python train.py --vocab_size=32000 --qk_norm=false --parallel_block=false --optimizer="adamw" --beta2=0.95 --grad_clip=1.0 --warmup_steps=211 --seq_len=256 --dataset="wikipedia_en"
MLP neurons of a small language model. Each row is named by its layer, matrix (up: input weights) and neuron, and shows model dimensions 32-127. Each number is 200 + 40 x the weight over its row's rms, rounded and kept within 0 to 999.
After each neuron's rows, "fires after" lists the tokens most often just before its 100 highest values on Wikipedia text that the model never trained on; "fires on" lists the tokens most often at its 100 highest values on Wikipedia text that the model never trained on. A number after a token or word is its count.

L10.up447,278,97,171,207,238,159,198,254,231,228,143,158,187,216,200,241,159,191,257,218,218,184,256,226,154,209,158,239,254,236,251,169,233,175,168,181,230,178,233,187,197,144,179,190,161,147,191,200,173,245,132,215,178,129,204,173,166,229,237,189,173,217,142,182,247,107,268,176,189,199,157,172,229,210,236,163,222,180,209,161,236,158,172,197,231,186,222,213,265,156,154,233,174,225,220,143
fires after: " |" 94
fires on: "\n" 94

L12.up562,149,187,285,196,179,184,97,210,151,230,192,134,178,219,203,191,236,89,192,182,193,164,229,155,154,197,265,285,243,126,249,215,206,236,158,260,307,205,211,216,247,242,107,206,218,141,244,290,219,193,190,160,184,223,154,171,111,188,188,204,234,221,101,196,221,207,206,195,145,264,208,235,184,182,220,195,239,195,169,274,211,208,146,162,176,237,195,184,217,285,136,195,227,150,180,218
fires after: "\n" 53, " 4" 9, " 3" 8, "|" 7
fires on: "|" 52, " |" 21, " St" 8, " 4" 6

L8.up7,146,137,150,237,176,198,217,169,309,225,160,249,225,196,278,242,242,162,214,167,215,211,175,152,173,203,230,101,253,147,209,206,200,211,151,201,173,198,260,162,172,128,218,232,229,251,178,226,151,145,217,175,245,223,255,184,147,190,185,242,239,243,216,311,314,176,156,123,195,286,155,191,202,235,188,146,241,162,198,259,171,110,173,234,167,179,221,228,249,211,159,194,251,187,206,241
fires after: "\n" 68, "-" 18
fires on: "-" 41, "\n" 27, " " 4

L2.up185,225,152,276,205,176,159,187,266,220,178,180,171,214,194,199,202,177,166,264,133,194,116,192,197,217,188,201,173,267,219,282,206,223,207,174,243,230,240,187,176,274,214,164,194,158,236,240,180,254,157,250,142,196,233,239,207,235,209,227,141,176,174,162,269,210,234,208,268,249,230,96,199,206,141,177,266,158,202,253,184,270,203,218,260,159,201,202,250,222,231,165,183,318,224,213,191
fires after: "\n" 54, "'" 6
fires on: "|" 32, "s" 17, "-" 16, "===" 9, " |" 4

L10.up406,198,168,299,191,196,169,181,279,160,177,184,162,239,189,200,187,209,253,189,179,200,227,170,123,209,246,200,189,236,195,249,201,245,242,129,216,270,249,182,175,253,213,96,172,216,191,233,223,156,188,211,99,178,224,208,229,217,235,161,174,198,176,192,244,212,207,295,266,210,177,194,185,188,199,142,249,158,183,221,193,252,155,168,173,161,244,140,222,252,225,177,143,219,233,229,205
fires after: " |" 31, " 4" 8, " 2" 8, " 5" 7, " " 7, " Brown" 6
fires on: ":" 34, " |" 29, " 5" 12, " 4" 9, " 2" 7, " the" 6

L3.up159,173,182,212,204,168,201,190,208,291,226,188,155,183,120,225,196,244,214,202,225,192,245,260,188,119,223,217,190,188,163,240,229,210,185,109,217,229,197,243,182,209,211,208,224,257,227,236,169,241,220,219,179,233,171,245,233,193,270,220,176,191,206,172,273,266,171,184,219,248,239,153,180,231,159,145,146,122,241,271,262,270,134,204,199,246,249,227,232,225,209,148,229,215,179,133,206
fires after: "\n" 81
fires on: "-" 79

L12.up529,186,164,224,248,169,173,205,211,262,178,179,211,193,169,183,225,174,195,260,177,234,153,216,168,112,204,194,217,165,232,261,168,258,269,162,164,227,239,263,248,247,182,138,218,190,193,215,257,238,164,201,183,236,160,219,199,232,220,208,178,173,237,134,264,233,225,242,142,215,166,174,221,240,195,184,255,234,228,159,248,118,140,212,222,217,183,207,192,222,181,105,144,239,186,167,207
fires after: "\n" 72, " 2" 8, " |" 5, "-" 4
fires on: "|" 72, " |" 15

L2.up24,178,190,229,152,163,129,143,218,192,232,142,149,313,226,232,208,152,200,287,123,213,199,195,186,201,203,179,184,195,192,230,165,235,189,187,229,255,244,198,193,211,204,131,218,169,208,246,196,235,232,187,218,199,188,163,188,216,244,205,192,214,193,214,224,237,209,170,242,177,189,199,134,280,168,194,220,255,165,238,219,246,174,233,216,278,195,175,167,216,291,194,224,183,204,262,153
fires after: " Women" 15, " O" 14, "Women" 9, "Men" 7, " women" 6, " d" 6
fires on: "'" 90, "/" 6, "’" 4

L3.up258,214,202,229,179,231,157,159,165,166,184,164,214,286,196,203,170,260,134,232,157,172,151,288,113,200,222,245,189,225,192,169,190,213,189,186,173,185,247,189,144,191,251,205,80,119,232,160,125,230,156,161,167,189,264,195,198,183,223,161,226,171,225,192,195,148,193,193,156,157,195,144,191,186,202,159,193,259,138,171,246,233,250,226,241,238,207,271,146,222,221,171,173,203,238,297,243
fires after: "'" 70, " U" 4
fires on: "s" 92, "." 8

L8.up493,195,159,192,219,193,183,257,210,218,175,115,170,220,191,151,144,190,129,185,214,188,152,187,183,141,192,146,201,200,183,243,233,242,195,214,201,244,205,291,257,232,226,155,265,207,208,225,177,186,126,165,196,154,233,283,323,155,229,199,182,163,154,213,227,255,201,177,222,212,241,185,105,193,158,178,182,274,216,200,162,221,160,194,249,178,204,149,224,227,170,112,191,265,156,246,227
fires after: "\n" 93, "." 5
fires on: "In" 55, "The" 16, "All" 4

L12.up196,217,148,232,225,161,145,216,131,163,259,168,169,229,241,195,172,234,188,251,231,220,189,230,219,129,150,256,275,239,237,178,218,234,143,124,178,283,251,155,159,268,210,246,131,230,236,176,240,239,230,206,150,185,246,183,203,237,272,120,120,193,255,192,228,232,209,216,181,227,242,219,114,258,202,208,226,240,222,177,214,220,191,173,229,171,171,215,146,205,197,198,212,224,144,184,181
fires after: "\n" 50, "-" 9, " |" 4
fires on: "|" 42, " St" 24, "St" 6, " on" 5, " June" 4

L3.up564,265,235,197,100,228,234,108,144,159,224,156,215,220,105,115,147,168,197,232,201,195,175,281,132,187,232,235,179,196,171,219,188,178,268,263,202,172,207,158,132,233,137,172,179,217,246,232,143,243,215,150,188,196,244,246,222,154,298,222,179,201,209,145,158,206,211,246,144,173,253,193,224,194,147,136,209,171,166,215,228,205,177,227,214,226,104,241,172,244,207,161,257,234,147,230,235
fires after: "'" 50, "s" 5
fires on: "s" 52, "'" 16

L3.up560,233,294,203,229,204,169,153,162,224,256,195,218,204,241,180,145,182,141,211,232,204,203,195,213,165,154,142,205,196,219,180,202,181,175,210,236,234,227,244,160,211,188,183,286,143,211,259,176,162,125,186,134,111,251,158,196,225,287,165,158,215,168,130,288,236,133,202,197,285,192,236,226,224,170,131,259,218,164,233,219,209,219,221,239,165,165,177,222,204,287,223,199,167,198,211,183
fires after: " |" 65, "α" 4, "," 4, "^{" 4
fires on: " " 82, "\\" 5, " “" 4

L5.up135,178,206,202,296,176,134,162,220,155,191,145,184,257,242,216,167,207,173,173,204,195,139,270,211,159,273,132,146,270,201,224,204,227,246,208,160,253,260,212,230,291,193,189,249,222,165,168,137,175,265,192,239,225,220,193,190,190,235,195,172,149,180,226,225,208,212,208,180,231,228,210,141,182,215,180,165,232,233,211,122,219,251,202,266,205,217,266,206,215,200,175,191,259,190,246,228
fires after: "." 37, "\n" 26, ".\"" 5
fires on: ")." 26, " The" 16, "The" 11, "\n" 11, " There" 6

L8.up116,202,206,235,166,216,149,102,170,189,134,169,163,206,159,211,239,178,172,273,159,147,215,252,165,148,225,195,232,226,165,142,177,163,254,159,194,217,232,242,197,264,143,214,203,164,243,204,155,178,149,213,145,202,148,248,210,202,226,257,171,227,230,153,187,179,200,246,210,176,175,154,221,183,144,202,260,145,159,161,171,245,254,291,250,181,164,303,163,225,189,160,215,196,171,210,225
fires after: "'" 43, " Women" 7, "-" 4
fires on: "s" 52, "'" 8, "ing" 7

L10.up623,257,182,194,225,176,206,201,169,227,202,155,141,227,226,199,236,154,150,182,245,169,209,208,241,111,202,139,213,282,200,194,168,258,205,249,211,219,232,242,248,226,169,232,246,240,252,227,175,138,145,115,233,175,221,229,237,162,224,210,210,206,183,187,208,264,150,139,205,244,227,193,118,240,148,231,149,177,175,245,220,202,197,229,282,130,191,217,149,244,116,196,174,267,137,238,227
fires after: "\n" 26, "." 16, ";" 13, "-" 9, " |" 8, "," 8
fires on: "\n" 36, " This" 11, " such" 6

L10.up471,205,175,191,167,197,156,222,157,225,228,179,202,185,223,221,228,157,214,231,168,235,176,191,149,191,125,135,219,221,264,240,175,324,226,140,240,214,150,238,182,201,147,134,178,158,146,180,197,237,174,70,155,110,224,250,179,250,170,198,249,167,216,182,227,210,121,170,176,213,148,158,227,271,161,223,199,155,198,249,215,258,203,167,154,206,153,260,241,211,142,177,119,186,265,211,191
fires after: "\n" 67, ")" 13, " |" 5
fires on: "|" 67, "\n" 17, " |" 12

L2.up411,196,199,238,222,136,217,222,209,317,161,109,160,136,141,192,195,254,168,137,202,194,139,225,260,147,278,175,112,178,253,287,269,164,237,171,209,227,227,286,163,211,210,196,181,176,196,188,196,208,216,188,132,244,192,245,231,186,246,240,234,145,114,150,170,243,154,268,256,206,230,189,178,236,153,181,182,147,201,285,193,187,175,204,256,220,212,147,258,221,231,224,219,175,208,215,220
fires after: " |" 51, "\n" 12
fires on: "\n" 71, " |" 14

L10.up349,222,227,171,267,146,182,285,147,236,126,228,225,258,183,213,198,195,138,230,239,193,169,309,175,179,192,136,132,292,254,208,196,255,282,180,219,208,226,233,189,239,169,119,206,231,145,297,166,167,168,163,134,230,268,282,228,174,248,177,188,135,198,251,164,193,167,226,203,163,232,172,154,171,148,179,187,202,225,147,158,173,205,221,251,178,271,162,162,229,189,197,205,227,214,209,147
fires after: "." 56, "\n" 17, "," 6, ")." 4
fires on: " After" 18, " However" 14, "After" 12, " Two" 7

L5.up109,226,142,190,205,236,201,224,258,206,193,152,202,239,186,154,185,284,175,192,166,178,193,205,242,207,192,194,136,177,261,241,230,212,175,248,227,174,245,178,161,211,247,233,209,169,244,235,156,235,204,212,197,165,242,244,118,186,210,194,231,217,220,187,196,187,154,201,246,230,158,200,159,255,228,237,196,203,175,228,194,167,150,235,229,212,241,224,197,227,220,111,167,270,215,261,269
fires after: "\n" 59, "===" 20, "|" 7, " ===" 6
fires on: "\n" 74, " (" 4

L2.up415,110,190,266,223,104,197,182,209,250,135,215,198,197,142,244,135,227,161,191,183,213,216,331,191,189,239,200,137,185,243,220,171,148,164,172,222,239,176,233,204,187,155,147,222,182,140,246,145,267,174,225,154,119,233,156,192,270,233,234,161,187,206,114,272,181,188,138,168,218,239,215,200,249,209,150,202,212,214,256,241,202,150,194,188,171,253,223,242,215,225,160,177,189,175,173,171
fires after: "\n" 47, "|" 4, " Marie" 4
fires on: "-" 81, " -" 11, " –" 7

L9.up258,195,128,246,169,183,171,168,190,158,206,158,271,193,222,208,187,215,181,230,157,220,180,255,154,220,156,233,188,291,170,203,170,208,224,128,197,230,209,296,128,207,193,220,193,134,163,288,92,194,193,169,191,185,257,295,188,198,247,227,179,186,259,179,222,210,175,251,148,232,247,218,143,240,159,142,273,202,172,187,211,310,135,156,222,205,186,188,167,279,219,193,222,132,169,249,209
fires after: " at" 13, " At" 11, " Women" 9, "At" 7, "Men" 6, "Women" 5
fires on: " the" 31, "'" 31, "-" 23

L12.up410,157,105,201,305,217,203,153,200,250,182,231,221,221,228,213,190,266,192,211,244,235,177,178,156,203,193,204,153,219,152,210,151,226,212,152,125,275,196,257,193,177,104,169,216,296,103,190,200,186,200,194,174,254,158,204,280,143,214,192,200,204,209,155,250,224,166,133,250,190,180,209,249,215,196,191,188,161,189,189,216,187,170,232,197,171,167,225,244,240,220,192,194,150,172,168,254
fires after: "\n" 66, " |" 10, "-" 5
fires on: "|" 65, " |" 15, " November" 6

L3.up263,202,181,200,223,223,128,219,246,195,206,149,168,270,232,180,229,147,209,194,161,183,233,261,263,225,236,141,169,183,269,241,165,215,195,233,108,176,225,224,86,202,233,164,154,180,173,190,178,176,153,266,211,202,245,147,96,145,261,239,283,143,206,142,186,182,211,221,218,188,137,210,135,186,208,236,211,241,185,268,190,199,113,230,250,208,222,173,195,237,189,210,134,221,178,282,200
fires after: "\n" 45, " =" 44, "." 9
fires on: "\n" 100